config = dict(
    d_model=256,
    n_kv_head=8,
    norm_place='pre',
    bias='none',
    parallel_block=False,
    optimizer='muon_variant',
    lr=0.00128,
    beta1=0.95,
    schedule='wsd',
    final_lr_fraction=0.0,
    steps=11292,
    dataset='wikipedia_en',
)
MLP neurons of a small language model. Each row is named by its layer, matrix (up: input weights) and neuron, and shows model dimensions 0-255. Each number is 128 + 32 x the weight over its row's rms, rounded and kept within 0 to 255. Numbers have three digits each.
After each neuron's rows, "fires on" lists the tokens most often at its 100 highest values on Wikipedia text that the model never trained on. A number after a token or word is its count.

L8.up360:156134202131132085162126062116151142140141130111131133130131168128141096132174093076142131175136120088184135131094154091105106101122152138183129116070134099147172114178162123123146068090133060127137086107151107137141113135132149091135101136140126116108174129147116109139123094085134124149156135128121135147128161114135133091094142176173134104115116175089151161121057148095121076173130100146099194156154124101173200105154145098139060202184099096150102095138131135175191180187062178046139090167071149089128103126146103085138080144144105139130126133137141086134102121151139169103165135112124171148209131119125130167135117095117113144116087143076084155141164109171115127124097084004107125139084119071124139110073201131146109156084142128161185089084139188155129112107143179
fires on: "g" 22, "a" 16, "o" 11, "t" 6, "on" 6

L6.up622:186144117137090173124156120053086119190095082102087148157111085141115149062131147126112175149170136109119154134129136111146118110128151189177152108082045149175123117133144128078084118129172115088143119120098085069150112105180080104126136135143104184221149170116131163171143128125156194154192169146122172122149144171126163110171053132134159141136168067085101108074146064134095160208184115138083113098124140121079071114103055069132125201171193138121089116132132137113124121124172136134119187134174134134154130139123148125087113081111121110132134134142112124180102091134160109173117136126159092161092140149125158155121124158129109139151113130099140138114139149111124150051127123104116110078109145128108136196107135127151132050106137150148148060137141052106145079176139152
fires on: "y" 48, "Y" 5, "ch" 4, "ong" 4, "s " 4

L4.up568:157125194139134169085146119121129173150095174153108134180140195154150073059145154138158133124111157137133102115155128141111109091035147106132153117187123178136191124095167059141124113157098195142106128129104179161150079160086141100138113195112078081132149112105040140133112188112102104105164143133124132106158112088131119178128121139130170146124146101146126112087105109128112180179095099058148104101046149116126111169130114074086173202173128107136116157151091061111073124144109129118140035119108136153124162187147146149154150141183111134083117114192152142191148114111136132169100089111122100108138113114133102101080109099146174127143141117133100116098189087103126150102091120158141127146150116081179099090100172075133111134109116114146218099122133185121151101088111146
fires on: "ar" 77, "Bar" 18

L11.up455:112105140143089116210138126108114159088144072120098061167094137126093143068140118156118066130140104097153163056107144119012118145137105135116081116149181086147150117159105124152123140131118148150140154075143114123098100149154165120156156092102124113167132133111058089133138127163158101156104133115081186105153121126165132152129202158111123168136163143105127179160140074115199131141156130174133100068124085110104112171078083135129139086151130123098181163087172110166123064111162088148068101194137146148157185077112123140075131118128110110136179107160127107155114125094174144183175137102094136106178147128070151108163157134105161058143101103108157150140085189109180140133181157129087129124118177155127109188090123165134177137108110096096150115159122130178154084109115049
fires on: "en" 28, "an " 8, "C" 7, "t" 6, "n" 6, "re" 5

L10.up440:131154138117112133171164136116135155133132118131112150135094102135130112110147173174119083141149088099107136070036106204123120183111106087066168132117145136089127154162122109180106149093104213115110155078131154174139115091131104150094214127124166111095183151162063085117155095173142162101161116166118114159142074110138107078138161106064097158175157122151130101167173094079106096113138136083126091165165121148116111121122175091074101149159157136124099138084133116112098139115084092146144148107129087149129133094076095112201110137124130209144102131145131108096138110087128120103095100156144097137027188115142119121110113172060133102158165132165132136152108190094105095133142092175142159151170122118184113032127118108142118086137200162150149158167150120121103148104181185
fires on: "el" 24, "s" 24, "an" 7, "er" 6, "ir" 6

L8.up813:129149091151083168163088121123118143131100118117124105148111155144108090140143156145106147106064107104130089090101103175058123153142186202174134130102132133127109105154078141135136107122108203111112185118103175169134083096107092038113123076077156105153108086136146123171064080161125113182131135120175132083085177119147141084125119089117158181129038116155116132151128107096122099165197180064168145102126096159121150140085194117151155109125151205126153075086085133147101090090121141093188112163023119174121075142102118139103150115126121085149136140164156165130158161157143176098126123128083116150090160186127158145157132140104117128101081122138117162168121135164150141161193113099118161173168126151125141120142165116123093185140170127100141072158112117196094125149151127
fires on: "'" 37, "League " 11, "am" 8, "." 5, "===" 4

L10.up718:183098152082119128165126117190082158130064166184146131114111087134152111093135129113054130148158103132077075108110158100103103140171143127179127145139125135123109067132119139147169150139086109146109157115094142191149115119094118166106149136143085071165181145120162111099161095232194149096160095089160144116073128135201178116208159095156066161105120081139093114136122116101142110150108136155155112163125072093147130143141204100045114095092188128118114124131187139162122128171148098132126123090124145121094133096071114157095149128165116139082143162106123136143140123089143124138160143170152201141087127141086071136088136100073196157176161085077138097148120184137099114061068102102143116159141118134091158130147119106149130097120099136169143092154128177106112167166140173
fires on: "al" 16, "am" 11, "er" 9, "y" 8, "z" 8, "el" 6

L5.up437:116103102139135137133158116068108150185094104166159119161132154153128137111118159135143088155152139122115172079174129130116160088127119117148160099139094178135098074192047138127129102042066095143133132131132104124125135113075115091101178121160088108152140075147124135134147144109114086098163137140096120170145032106124153100158127169143094108171131127088139121204116149175107096142187202087097159138114131197108109105128163124111166175173084088140154158177118155158107118187118143114155128179123022129121148150119128147112062117113126135167148124149100132109140153141106142082129193137127146082136090152125121133089072087152107034102121088116106124104200101072148185160116099177098111101129142118167134142133085115104136125145075169162129123121221104154106117066144174
fires on: "ad" 20, "Med" 15, "rist" 13, "ed" 11, "at" 10

L4.up334:132118118118132209128100170165143139097124119227156142111095108205134139105069095185084103105088202145086178095170109143131140072145115160086073104118146164126102102119123108156137103099049070114181109131138113158164130104114125119079098109083148150108129080171110110114127135180149123109160167112116131149139161129151142118153125124143116099123133155173123085180150150113098041111140145142081114130113128163132142118173117175125141210180050114093153144152097078111153159181146074060108096183140110100087126141097176147119107114096128154119182140129112114160129149082080145125134184161129107159168097108113065142146116129159112109147103102116171072153135135141136107158089151121113118163084154149114178118162033116106127132067180136087191129153134132113086180140101174
fires on: "at" 45, "rist" 15, "ier" 8, "at " 5, "assi" 4

L11.up256:099230137096097161087096080117132151056129108135185197082136118107120160140147103152094048076110169177103182106106084099148128170082155125133134161142104159182174169171104145101141126121129120079088102138141082149100115142129083190113092101114081111116134139148077107117151179134101101132114148136138126119203119130078165103088143148130101118154143125106087163073137094164114122129134132073156132176192120101123164113141149161093147062127135101158142136108112118102166122104099143146132145180157152103100160103133143187146095090125099126114199150116159144113136142101063181114134127112140196159081165192132128127180067128154100131163152095181140152123112168157165124090114109135129156117123129148110197072156165094153183052063128148182154088104176122123076118132135155
fires on: "201" 18, "v" 14, "." 7, "prom" 6, "ros" 4, "200" 4

L5.up656:159086150059130134104169145079089105130130119149167196102127157095153071140120077090090117166127171174103118113137084105076158166198098144141071118100114151169132143139134120068163186146107080113193098188109124178117164091187175120152129067142083174078099093140122184094151106151124132081098179159156112164121143192131110124123121149179095129125131096112129119103161083082130101152188145111170076145142088173167141111149119170113119139078090111132121102138137195116083167125145161098146092121120110178159179067126056100104133137104160167103165131106182154104137101110111102173147150103064145168165170139111105167113135208141096171158113162123143132142149133073112076115121148132125134127131081106095144105099084121113094098124080160144148098107152163150056178123114140
fires on: "es " 20, "ing " 11, "en " 10, "s " 8, "ow " 6

L11.up285:144121104117115185144094136126143198158126125108103135140103192132098127113136126159137080066154163133115136141132102102108125099126114145085154073151136126167144176132158138161146097104098127141119114138112117149106117143080133046111167113132119097124092160102099101096178144144192182134143134187057115135136171129181129081058173151069094144183087112070162169210133098142108141177119075135063145135183113145097099141094078162096107108175143125121194145091127138072206121140187109161145105164142184162114119106076148144116101091109109108112064082141080146184147112111107151112120112134144088155132152120089138201151117121082135167147154107144115107136037152090136123181103181164052110163161150193163119111134142091145120115134129086073123105086099161133150150134170121
fires on: "n" 11, "l" 11, "en" 10, "eng" 9, "f" 6, "u" 6

L4.up331:175163082084134117080129120158131138124133102128131117142175122076141151117121096132101134132139103081100171091110127106156108142093130172103102096102129129076126126126058094124110126102103137177122137192144155138095097113154160126166153145158186132168126093077122157148116150111016178088136172095104090133157117121147079065093110180128092135141086113101128035124092137119094117167180228138145147134094145136102155126217115056078120159182120088155125139152118133145127154182086126113167131120107105166095126180122115139078164146086074137079156176145152162101138135108168111207180153090080113176124105111140122103087148099174138168135116168095121089148135158168162134155124119178092125082114124131159179150098092106136121218116200096140121118143184154122132118116154152
fires on: "ter" 22, "Ter" 8, "ad " 7, "ym" 7, "old " 6, "2" 6

L2.up451:134043143187172169175182156114131165031103151166135111177171140158123053115109099115163156108122109110087139091162149147074124082154139122126100112129107105096158148189152056170123112159092108187087125204115159076151102102121120151141100183158118032140148211099140128129101143096136071146117152157106149131151114123137130120121120195190115117096105152095134152101119089098107150142185073116139152136103115066175132228164116159114187124162121140127139186125123117114128172094154162095103152153131120140121113142120180150113150102122070092121054174140123126130119129120157128143064085125135091101161117090089153107141162095156155109148102150091121157148172130176084166154099130130160150131131132104151179104101166141116087164094122098154179088174096119130106159147150126
fires on: "ar" 70, "war" 10, "Don" 7, "Bar" 6

L8.up385:128122154137157089140148118119115139129186173102146111103136126123143087125118142173215100115107119147092098210027143189146092091082158135124149104107199085156146129104104159125137144163114142122129169171070124122148119133114096094134135104107164113090110134112149123095116151099064141161092201131091086170109174101163112115112098118151111118149060095164149144104118159175157141128134155126144124141170129092139138167100126154084112040185099200121102141084129106130070137168180148149112122108136041129140145151115161107174109106157128120137117131112122191069153138157165169147120135092051178100113175132227172107119118120097133069125155144164153106111148077142085140110115132171170086165154137133140114090129119154124072156135075133090132127102160058070092194122131130
fires on: "re" 51, "wh" 12, "c" 7, "3" 5

L10.up369:125143088151142164118188105096086129170098150162096135088111128137186118074134186135187186107101141136104177184072100147124109142143089163164157153103102139178097067130137092099155114166173142074098111121149156140145130201135132079144123113079124136159156111126133175091093151150168091103171135123103148125168148135147161104166135114083144082156110098108071114156127070127146116193158055171111173097126092133078106134142068131179116121107151097109153110166212109140146081126112119150064112183142117166121191072144123121129153127115181153118169111148139128136068094157084089140134113125128108186099130119078125112155172106095083167111102075070135162146154126140123112147117086123165062134151127146179142112104081192149116098176131170112136115137152254112126134129117130
fires on: "ang" 20, "un" 15, "y" 7, "ong" 5, "won " 5

L2.up66:152134136142154101145160125108167144135096154114166129142131064104052170154144115124104154089152126150072138076090116132138169122110129136176155113115143094157123121131089125219066057082059096122139158163156138120127102108156082153135094090107086080139102160169108115115112127131108109117154130123119131164154132130110119141081070199080121137200108125106104193103200152193152148088107191134203111072181115075184137187142095174107149088123108155117081180078163191126184138137143103115117069136091129106156163157176161121185154155141107121156150136175169127117161111113084073152115124147129099124077174182058151121116125153095128155177129124152152128073106181142140146101166172110116112115108124091100096115113135107121121092155136100117189133121079062105137124126089126
fires on: "202" 22, "196" 18, "195" 15, "199" 12, "200" 9, "201" 8

L11.up446:159101134155115151138160126076163129150197132091180110073114126176092116071153132120145137131101155121101135099167167110131182102115138104108086138111150124118161094142120123165152104091131120090098152095142145118151133110134188117077141119105176141144122150094119061125140157135153146123196101126096129139126088107137201138070161152098159139163156149130161149139104113132145131112079080096117140130036083101142139145135160168155176151145156074136127080117117127117135139161122092090066144114199141130152176150097126085131122121143080109113154083135231116155101132160075098118108101136083141094201070202133106111100057118113121210084168097130099084099105129095154109112170086167089223088108128163076111152081157176093136178074106153131166127116107140126188164153166100
fires on: "R" 21, "ne" 10, "st" 9, "ch" 8, "p" 5

L2.up662:150176127145082173179139203167182166108198125111105115136147126146162145097069126120138105137139114123145127141086162132119131146123119085119154128123188169106099144189084178135164107162087068142103121102099095102112030097143162155100063144125152060157102062133173113172158089152162199031147080115102154177083165139147139140128149100165152135113108089128172140076139143158130131100119093084120126117153168098143124124119051118132162166146122132158152123130146145142140145091139106112093120177124120088164126198101140151150127111102129105169141072138088122085076126099158153134099076120104160068118138178148112135120106121135081173165169148134158110165136142160107154192121117148117115115042117191128105202110107116146123143133150147100132174157092125141119137060125043
fires on: "ment" 16, "inform" 12, "view" 8, "ack" 6, "acc" 6, "eder" 6

L5.up603:107116203145056162112163097101167087122143162151139097139090127138128119171229112174120109151150157119058170082100114143064101108124133112101109130083096180156130094136146167092085113137149163087152135192147121123127126092168229175140097159114113106095129151143102164175149131159099114135115131122146147126097164179165106112086157149124130128141084073152138093101114111104124109116184122052132085166122097126103158153176112143168100148102142118114140128185168204086121070104163140124081132052145098157145146180190153128144129133124187108125128127145204169164123103143098166124067210133097078136122128095125103094132123144110149167110125120104084119152120143127113103113116145155061107125122095074104155112091114152041145056149137105191118150141101141145123116092091113
fires on: "en " 31, "ut " 10, "es " 6, "ame " 6

L8.up344:172106077136147158096132181072131093129153143116090131151176147173145140106112142114087095153093143169052086117091150155125124126157159165117158128129119120174159134117122058153201088130101194163136094129186096115169100156102126188122096131123094113160135125183136123186105112218069096101180104111139131127103086102098134165114140123124119195140087079102082105118087124123118127202141131107106108121146142151190093194135141191126117066067140177201103103094174130113121136085117121098185124119036143116148120137090128152172170142160139111168159117102095091135139172083186162066173078135087156091107135144123138084147160144212144102122139128140136151115134170139190102114124123132146125137086114113131092093144135099176109121147144084112124133078162115143082080151155116
fires on: "." 21, "prof" 10, "'" 9, "rol" 6, "201" 6, "comp" 5

L6.up575:071128114141154116145170159161136143170141152124112111134084148116144131123124116123125170189106130045106189130145086032093126125136134165144083076144155125093136103099137110103131125169120082107165136120171109098136101119184195040141058123090126147110179149075121118179161115148175093171192136120124160162158092096164168096125081159109179139100143104092169093132157137145135103129139109053134132129165043096144167142119144097115110182180168117147124096153141148124154101160064108113109129122050095138199107132097104099129118133107145092153126153116110119116117113164187106118145140091161138161185156128113098115112100098107143167161124109115148094099163091134146130218151117154145146114091145136146166112080116028197099113161170132108147108133121094138113218160168140
fires on: "g" 26, "b" 16, "ast" 12, "on" 9, "ic" 7